python train.py --num_hidden_layers=8 --intermediate_size=768 --norm_place="pre" --attn_scale=0.125 --bias="all" --parallel_block=false --init="normal" --init_std_up=0.0572 --learning_rate=0.00802 --max_grad_norm=1.0 --warmup_steps=200 --decay_fraction=1.0 --decay_shape="linear"
MLP neurons of a small language model. Each row is named by its layer, matrix (up: input weights) and neuron, and shows model dimensions 80-175. Each number is 200 + 30 x the weight over its row's rms, rounded and kept within 0 to 999.
Before each neuron's rows, "fires on" lists the tokens most often at its 100 highest values on Wikipedia text that the model never trained on.

fires on: " in", ",", " is", " was", " of"
L4.up325,151,222,180,254,280,230,218,232,211,222,220,167,186,218,196,166,188,234,216,197,214,182,217,155,150,178,206,217,195,195,256,215,177,196,221,137,191,172,253,223,240,202,236,175,252,209,218,145,207,174,136,240,211,212,178,190,216,185,208,194,185,185,136,216,245,197,200,216,185,179,169,212,207,204,193,239,182,195,181,212,215,220,216,222,212,150,162,220,158,159,194,170,220,227,185,198

fires on: " is", " are", "Ch", " al"
L4.up605,177,176,178,236,208,175,216,214,143,259,206,220,145,206,153,170,183,183,197,166,197,268,208,188,150,241,207,260,139,216,249,191,242,201,185,171,253,234,181,197,189,195,237,204,193,224,218,179,197,151,212,194,169,202,183,220,217,162,238,151,191,166,184,205,189,266,197,260,229,191,199,201,192,147,164,156,175,159,213,243,166,147,145,258,178,203,211,243,210,212,166,208,184,159,217,184

fires on: " on", " to", " into", "n", "ing", " for"
L4.up529,171,137,196,152,206,95,209,194,240,215,227,226,193,183,217,209,210,184,164,159,185,200,179,168,196,240,255,264,214,193,215,187,191,256,169,194,189,197,162,268,188,187,251,217,167,219,193,204,162,189,218,221,188,200,208,232,185,152,182,157,169,165,207,206,180,209,159,167,192,205,191,158,222,207,159,143,207,168,179,201,165,199,264,220,215,193,181,198,231,197,211,217,233,209,139,190

fires on: " Se", " Le", "e", " Re", "ore", "Se"
L4.up743,197,155,243,175,225,173,225,182,207,232,210,272,197,251,187,203,207,240,214,163,225,148,183,153,199,176,221,159,220,189,236,236,162,217,256,168,208,161,159,192,170,249,197,166,196,260,246,234,151,196,192,194,204,241,217,231,204,163,233,163,239,226,196,205,224,125,152,168,201,202,195,224,244,241,178,190,163,240,180,199,207,197,174,220,167,229,193,209,196,162,228,217,173,188,232,210

fires on: "ant", "est", "st", "ist", "ent"
L4.up582,225,240,191,146,207,208,230,217,194,207,207,188,228,238,178,218,167,193,172,253,195,153,202,168,210,224,217,219,196,229,251,170,188,209,216,206,160,175,183,200,210,230,165,172,179,143,177,183,255,199,175,183,234,236,235,192,198,242,230,191,213,227,223,214,222,180,157,173,224,208,163,206,229,187,184,188,230,252,222,210,213,177,156,173,209,206,199,161,166,202,217,174,173,225,163,271

fires on: ".\n\n", " \"", " around", " to"
L4.up646,210,275,215,164,207,178,185,221,229,230,147,178,246,137,274,202,192,196,247,167,219,201,199,240,190,225,275,277,167,154,199,202,175,193,212,168,222,195,214,251,169,209,269,223,208,146,226,186,170,230,164,244,231,224,160,174,182,187,207,169,202,235,209,191,210,216,170,222,213,173,194,230,211,170,239,227,130,193,246,155,172,178,160,243,232,217,190,246,164,188,163,189,190,203,181,193

fires on: " by", " of", " ", ":", " from", " for"
L4.up300,234,196,192,206,178,199,196,206,188,180,190,191,195,183,237,234,248,221,195,185,197,169,244,158,172,176,265,205,253,164,183,195,191,157,194,243,192,161,188,216,177,228,243,201,223,170,216,129,212,157,208,146,236,279,233,152,190,172,221,152,171,227,226,233,163,133,185,221,201,266,191,205,185,148,197,234,164,217,223,252,185,237,194,176,194,128,220,190,221,138,179,205,193,163,228,235

fires on: "|", "==", " one", " Season", " Ministry", "oto"
L4.up29,174,216,197,238,232,135,257,194,239,197,180,231,206,186,184,202,197,158,216,253,212,178,152,233,184,228,251,141,212,185,250,224,208,229,200,183,211,193,170,232,226,184,212,160,235,164,197,153,161,199,178,205,201,234,185,202,211,166,216,228,211,270,155,135,190,235,207,194,159,213,198,198,169,163,195,239,195,238,174,161,234,168,214,152,188,190,158,181,202,150,233,137,193,140,216,192

fires on: " |", "k", "os", " of", "an"
L4.up623,139,260,174,234,216,211,233,223,163,166,175,259,222,181,181,185,230,235,187,230,219,151,178,245,242,181,221,208,230,184,220,157,171,198,183,122,233,214,221,201,195,120,235,194,183,158,214,247,192,222,195,142,239,203,178,163,187,193,215,215,165,226,211,170,143,192,159,254,225,176,217,160,172,216,164,232,236,202,182,198,243,201,226,236,202,161,170,148,220,166,235,206,233,164,213,197

fires on: " V", " (", " per", " trans", "os"
L4.up217,198,209,218,216,209,237,202,164,165,213,196,206,212,148,209,246,245,149,179,219,198,205,140,179,203,201,201,216,245,208,210,191,167,168,199,148,246,232,179,219,246,172,213,149,233,215,219,287,190,228,197,236,208,212,161,182,220,214,152,204,164,198,243,170,249,183,169,165,241,243,235,207,213,211,198,241,250,220,244,163,148,179,254,199,175,215,226,186,210,170,224,186,222,219,167,235

fires on: " \"", " and", "After", " And", " she", " after"
L4.up695,153,207,189,189,196,236,221,231,229,226,203,198,223,202,216,178,169,204,192,178,228,213,230,186,196,180,214,171,191,141,182,193,181,152,216,177,235,217,171,160,187,213,245,220,191,191,201,187,173,170,191,296,180,261,229,189,210,164,218,210,221,177,181,197,171,212,234,167,235,230,132,187,152,254,215,222,182,199,239,165,210,224,227,227,175,233,226,211,166,205,169,179,185,139,252,176

fires on: " to", " w", " his", " from", "he", "ing"
L4.up223,219,187,198,108,191,194,277,144,198,210,186,203,227,220,223,183,265,222,198,178,167,172,210,202,256,169,228,153,227,209,242,166,190,204,219,174,203,177,185,199,195,172,188,179,193,203,198,191,175,220,194,294,219,109,202,165,213,169,180,222,176,187,242,204,241,223,191,222,194,166,256,229,198,237,215,239,140,209,206,166,281,227,167,261,129,188,239,177,231,227,206,189,201,177,193,166